MLP neurons of a small language model. Each row is named by its layer, matrix (gate and up: input weights) and neuron, and shows model dimensions 320-575. Each number is 500 + 50 x the weight over its row's rms, rounded and kept within 0 to 999. Numbers have three digits each. A neuron's up and down rows have the sign that makes its largest values positive.
Before each neuron's rows, "fires after" lists the tokens most often just before its 100 highest values on Wikipedia text that the model never trained on. A number after a token or word is its count.

fires after: "1" 26, "4" 26, "′" 8, "3" 6, "5" 5, "\n" 4
L4.gate530:517482486459576537533646418488470542388481378426582461561441490519486469534508539445505508460505472540542611430465538418419445497487487547467459517507453437604482526573502506492443406620540601557411563472551477459530485434569550528540486485493553521531476550451435541480483566499480416492437530543464519577441420492496455464406463454479481472535431464586463551447556459522554518491515590582422533427517512594384563481527501535538506582524505443570556448513491527475544517511477524569459470487560548514509498437440498565402504587492533500394542477510568494505486561469537530570440468471467506503460570493464506471506506519458493572472528447391516524491599500572542498482476427558527480555441496482608454520541551528474540543582460473460484486472464560447499572460554507
L4.up530:516475443538472529581578527566428588474500504530487436551545454453509481503477508535493507449532549497521574569544482468490494433530551455435546434553500479505429547540468429526535410393470574504490505461628540516569559447519509593549409454588576595452500502540581515493472499582550502455492464418564544597467500504541459463383486515494511502506454423439493497573575530516523405466545505475469483396454549508406590565409488457549476542498519430488501539552520520511550530535560486493502496478471566494513485453458534502374553550502492478499461512646607533521473578543530531507525528473505528579507528499447531418429435462489443425533516399541547488494395453496484598531416520669408531480463405372417450415492492506495449523475451459526468558426529488506430543453530497

fires after: "\n" 63, " Website" 10, " " 7
L9.gate1602:523420477486506570488525467487518507538515497546546552407447545530445472493536471458487396503471484468519485498514445586490591394427480546529532453499420445505573429516477434494497403527503460461503444373467463523517582538550559458471531466512410583417564438526570479508473460475520597494517579455453573566523432560576525540465505502415522532535555475533629490504485531615444557457455498552575545533460522540380534475466430533418539438482510497491494479493408477391536554493469553532491512557398452512458544428570501524504601482471456492510562518600417551468451460496557567439472546398518473482478439595595510544505496445552450448475423518554507512486452493397587489520462563443602395583485508461576525467527552436488528455503465527531461481440495495494490536448517494
L9.up1602:440482476571547510499485362494601465504444424412464472544460498513422453465459592518544474509447448552557492515460545538528497522459477528479445550417510506470545543465491603450500532507500540511350558531493479483532558519466434441302458515463565406495530520607499538503475550528524463457538535481458455616555596427539589516500526527504544548561505491454502508510468505493510531499542565478450562491440532583420599499395462547521464473529488517456581494447566574533525511518555551533488583561527415493506532559529439563479514568537430561542444588473409505520483504431490624461602488497560512502452600490511558549559506459441483375413514518503511474537456445539571531531405461523485516411457484472437530560481478528516485472488562562536555461507477386594428503473606513

fires after: "9" 71, "1" 6, "0" 5, " |" 5
L6.gate487:578460374476459518498486461540490548445540502515512465516580529483520559485561514474485429462541507494500527430445473444477587499432476513485493507504468463519482544533504426539517478425561556529393492549523500512463478460484423524550530436516529466370402482567492593535501566454503537464480488397426448515539535492541475471527532457479551579434502500542474476557500545527548486539533536438578540522589525467532541571578473562448436389483470500459449462529503515508562478455477515497526409553510502445430551402532511450521419496441513466503494429532512450494477498504520526453399373424439577458573519531381471540472442568513531477555444495589561487552564456596521469489445448459470484481544424452413566498489400479560509512491442528506510560434551518531495497518450389
L6.up487:502542502475473405446460518430545504499394490563527546633415511542480401474515489587526501453523455464528591545534509502406562495514459484457493456424513468482524443476499575504491537517441528509464436477470604452529544491489500538484432446458507524531570491472536478449507489470565362521490468546549485520508553503479454512462480444520492423590494434502459540523514457529516441539528415500528562473529465477482474571512503539551501514453602485481542479464473466473541461428526563535482475457551544529472500387408518568551498450558474427559501543554460512455507389528427427495489449505484525461440508487617508523541505474584469551498493528602520507555528478438438483454466468533532518520518420509565503444426442356508507437510508504423574509582513537481495538487519467

fires after: "2" 12, "0" 11, "′" 11, "3" 10, " " 10, "5" 9
L9.gate1168:495551444423496559446451375468477535533487406548449426502555547577520521554499480493440622525444527390545485551541581499518604509480461520485547461479494434511493598486589489534486510477532572493487529472543526576626512563548562504493547500563498459476530494479484520488517547502573406491448514548504530537476496439437491497511377454488464497542566398432478509503548560535447615467565544555499459419508412473508523442434421420511470517475553447490504550498484514492483540625562572481445473458530556527464474488447476538462431514497453508486468453444546474568506543484435634510447450507608511570451540567475523563470468587559487538555395535481459493502556428447528532548452495474533545488536481539504540516518537413507486468528506452467429530394461565526518456470480543
L9.up1168:537498477515369479596536484489452535422443473546572512530466485413542533499484496548495516498430509480576530613447480508550573537463592458477439551480489454520511547439472480489593496572515463433490443384410567520459410477501391397531544553553498551534514512575539600508489511543447507504517567527588498566450513544490601427437436525445494564485471548499557499530426514457464471457511453524515534544505517455478585515422503528458462488577494452411514397473485455445507615372518483407526520450536548456559556446522510541429499471617527460491540518521573534538458526468478551531487476504505491519443441427503419459441483467475444473494478506554591405542453471458448484487560456501491570480487414388486487381478533410491488433512477398480537569422467527543488527491552480

fires after: "." 68, " under" 6
L6.gate1367:528486444463514427554494616451487579536550529542540516446471531554518516481480463521588532546517473667460496497442498556478536401526426504582489596543499474467481535497490473439403559432516587519433408466561520449475516478416446582498544451527443552427500439493546474436529468488492506470394469463496425482416531509532515466528547398495399570470461491505430434541520564522398527424533543445482542508453454456506425569602616517588485446550498501565622487466518545488498428521549463512401587508553503461506455670510502496540501428402521460505508525579593535442583546436531519478489600451490520517519537519528470438533519517492438524502460378515441492469499474509485442381525480493529501541518527594460460458437397513434619499528502515561487572491486389560521499510494587
L6.up1367:535512436434568351597494514472484496515562572590516512405539504523512501519546474579538562542468456602513493468448467578449543382512426517585466561519490481430501520466518476450440582441471562516465410462598520527506536490503452581478547458522512560433532453487501487437553438517526483431361438560490448521421440547467549461474493470497430567468474500542439444535501555513397496438507567463455505512504497523538483511564591548594517518545488533508613530518517553448466465517570484494417575480578519469497434608502459501561528391461569417474577490545575524485596509483557503392541611407520485488529552555491489501575481570512421519432458479496421459494504482536487508405514501420559474563526487539459515515517462500390585486512485542596468554537509459570494406503541594

fires after: "\n" 49, " \"" 5, "|" 4
L4.gate55:501563606413420551483499465516564519453492454414438486469549544538441385527495527496537464523472470520512493500543540486447444470481584551551623515479405467563590484562532425550558526475431539447453463574486484503442473543481428465433501538548515451576508563539438476452503539560498527474464435455545454456473528537521517547514529501499453468529511569394564549519493559571463512504477499537491462524565559539530511586465417481435515517563569461506460569469524534475521488454481483479468428547532432532482592429565483521519510516544392517597441520526446374485406487499526552438469503502582524434503489560482590411452525495503512525466439514492522438483614403474490476555505484460450415552498463422470506430502548514454514487482419507553526632541367493559510480569511493
L4.up55:520529420503480506471540427490577612463541514419504528496450505558463447492531497539548524498495415469564485528554580553462511528631571485511431513508448513547491561533553454509503497524401470432520501479492478456483401490539529486525550588529588416533380567547495543482444488526496481434563463431568507544477502446510549570464524564533476497516441632465563634571467516411500533408471438493542510473514420515512539539520437515453542530528497476493598519544581490542523553448535373513477404520411518502528492409518488470522508502494415501535432572519404414449413564412500476443569441397568484459552469521494550494469497549528465520481510508448461458485531420564557433602445386424504433561531352509487453465453488446452511529562563532506510552569377504585442574543540506

fires after: " " 35, "1" 18, "2" 13, "3" 5, "9" 5
L9.gate66:619475527416489482511530448520468512506486483504521453429523549555484589558525540447444668483510418504537511465491492477496464476459450443542551539532413498466408499481611440463498495412512562457538563567574414505485533529498473574548474452581583503584521484545536611517397521518503456522581372481480490517460518490489410457566537514531510537475509587451503445443451473606417444486490518516513561393500477574557507484461498524524587621497485479463444502559461477574434485580473501472453480535542561511444483513471446496599527558544427531444421520445533529425451495535590568488465534486542480490525526496461466465532479590523530446423459523607522452491598561548549484497451610482533395574437385449477500528510522499506508472431413508556509522585427515379478518469477480
L9.up66:583576517537508476480426457537499515570508475502535586554530518462490527522520468623451489546553445508514580521535463543444451497487576424565497475441522474473490451547493504470572519472554538472536475485473559493521552469456527565531497468468523564548436429502557588445540465534483406556491440527541526483568535556429463473517407498463451564497526461510536599549516541468486520563500440528519527554489472546491521515449463470524549453470546453447519637497410495442386544498520535434504457490444501537478555500433490533434570455532388583571514508520582550524439618550528509450392519431540447515543434456440418446536481525579494394544418495539533427405518396538471537495483426593514504510498423406576536536503465461543442400517484541541502488602458547488556462432484547

fires after: "0" 26, "." 19, " of" 10, "-" 9, " with" 4
L6.gate1505:539417492537515551440500438496483496397380463554483499429515499526393586500473427423536531452452369500525539469469510541522621552479534512476470585474506530509621477456482504435391467451549563513539412427538505506534454478400461530487560477506569500554515512512534393518482539484561443494475433519542407486571557541414530556456513464386450523489401579464511494478516435593450511525512602457406526513465479490415425608445441460591571500451465441511465510453476556533513511429497482542484645534412503482540570472595633478494456469463486493497492530524556486397548408468587497515508548424576508554512487465571534512472529461557447467537558482550565536552513480483537511534500462523516570544489469519598537509492534560364532514504577453487569521547454444556498494594488448
L6.up1505:486485511523560497469424410458495503370405510495501506470495493507403529476532473406539485482507435508491466521496521512514546551513547571479521621477459559499635530466488504427413469452550575516546434460486483468589420403405487466486569512482533549526499584507487458532483599556536442503512405475564447460559525484458587513493567489436412523491454593471488489504473424562403480524464573444376487531456423517394513591465456435561534501520517439485478485459521533541474539442556423526500604537470501518543577506608621465490456502495533516468518527499546444380490440452619518489526548507530517561534479451482559462496458480572525443548505441527513510539493465494540547518564413523479530490484473548633491479514494555365549508535576421486516561561498553521443392589525490

fires after: "\n" 75, "." 12, "," 6
L9.gate849:512561516550549548448577541481454552575606435583467517419532484577399446482425425453557500517480475566534481546435461528412564393374529433457483496515356469606526447432462433500484531500543511515459480454548535475464459565420498537409516508581538483503473571511445485482543509452491484469516555573586484513516485493572610536513515553616512478537428470474485495472602552514514574507522406554562552579452522568554468450470576507472447399557485543452602439509472581543575484561514496449451551520525527493546598570485487470512555527455468521472455453546488475498432530494528567509564441411524485457597532535406490538446454498474566381494461423501484449457474473450427485538505499484426452429484521497479549483467472414510516555530513569539500552490541513517515526557507478
L9.up849:512536523562586533440453566533499463452484377446544474544454526514487484390511502455480494457549498542558468544398491531496439587522480458501454459465526456603510494514465543499528456498583532477405509531506615589448403448398495438455441463475474503497446510592500499511494532470474441427446477564497511548522522503610584589451398506527546495534514504416540463466403580410493616410459532458551477586503454521527556633402540548432534406488499470426512584485473533529508535488468397463517487549479549424513437482556545491467562415540483473525579509457559510481500486552459488576465488466544506428538486496425525527492502495464560505435573402524489519535490434513536459536582531609527521468429468438401500569471466563492480619514535549451487403528444500513432554483603490

fires after: "9" 21, "1" 16, "2" 13, "0" 9, " " 8, "5" 7
L9.gate597:586543438456513385519416487512493584517471421502489467474503503483474562489446485577498390573507352420509467509511401564498535537534599545513442586431504463540529410494517499449520496514531491568537408418474438457596523449522519502507548488490533508372507411468449571452478567469557447533550525585617539433472552504525577530500444416504440614523537472470528620475497543445467514420518473435524560506531546574522527465444487559459586488503445457599470415532486610491520530519441512502452582553516410503585542474527495518501451461502486624535493444463456546431482452504537443453426496449560484527605598541507460557485490464538581433587487530540559437539525439487444573557508428513417532530477465542535548604478550453451478423402494530464536511589523533491551521448488457
L9.up597:569485474444492458492518471528493459556531561403502573490520483551503585507503527543460523462563428427496521600570431514487449493530515535528536564435533501460555428552542486360555523537492566555486522586409464422471538402448553497576468395512579527466487495463481532510415509502460391567555476604548485487554498528524533535576473371489509545467534526475443549487523445484444506531465497460547566448551521506529524561473487466577563463461477475528527524495495504527486529583443431401363416540463485518376508484401490567525490496539500570512528499503521505466491507553518560381476500467570537454508472526439385516509387511536555437573432524530569387395495438547463448540513490459467455596527460506592536538482528519483474446515506518526522470538453447450591492515543548

fires after: "." 20, "\n" 19, ")" 13, ")." 4
L4.gate813:489457485477461434407485467465569396495548489577435446464505464593548526473502381517479600485587533528527445554396517566478499407469437455560476567444454517491525508506548572510516552561525485515460548517518564494474549516461467560555442441494417513494498577528453461473518446474515572489449527460471484507553507464473522505469480504539447497531469609535509616537471477427560469564509549534606492518540535597481498434591527469507518535481449480512518459452524457466531504495545491612466578503527507571517608506460564628609458483424574469649443546482597480505550529491457525500476456505527475424500501472567451553427427461415489558501435492505579528389531440613529467596625389523437492472611484618406476512450456394462490517487444454508577464505565410576503504399433484
L4.up813:427457481523497500452531452541464376520582449470478445510543536450523476437558373474432597556454501569490443529458510644487470482413460367468512549546432578469500486600541564555473473483420506492437491527514528591478529428515431577583481536439438484437581540469559511473555477545466511529438500522388532503498556498524482616470524478371495481493439480594575570457457534395506405520453482461528540534467472590497545534539495473548472522511450437509533526436562415480431518425489390533462614557527525547513513505540463532549559499502560556580501494528564435535590489504459442448570494500496552508497419550526539509512427565433474439467434541415548496443481594579511479491623467534457584535545476500377531460548474558538520550463447433435619532515446439556499483402559483

fires after: "," 50, "\n" 16
L9.gate1548:464522475525498512492470520493493531480635560476549504468460535534475496436465444452500436536508510527491435481449491440494493460454550526422455416450517499488500417535497493499506524508508568445500434488514592585497353554435435481425569517474499516512463565504459505543513569434514467411568547500531454479472451540511542485559468541479461532499538467447444488457529498576510478389424486529546512474488480538454439485485538475500501521453447530464550575454548539520555543517484538505506419500474493521533533436557531464520612400512453477588549442537552566546484571599547584495569510453575433455397472518492547616493516554514596455459484515520559428510473469521473501560416471547475382490539519440544544449454513450549463550501524479549538462454529536591520480454605555
L9.up1548:526426571527527541551485432501559466463544503487565522532503576548418432496497531493417575527541503569479524506474610488594560525553527495439517488491360415478536596448505454513477515568619532464514463488535525579576527582504504522396488533559457473469412551475433442492557528436534506483495584520539436541471518409568487597547414488544546548470524538474450447524469574466430507450571433521547529554636501482580456496466596411398526462422460577503442464457472386485505437552383504584435488500486436409542488542437489507456558540510516473630542382501566525496467476552500552542527454462594485465387512458546552480436526537443544560458557508504615489474480548545440552508482455544492426580402454547533503463433487542469476537563554505525571476552472440491482512473552513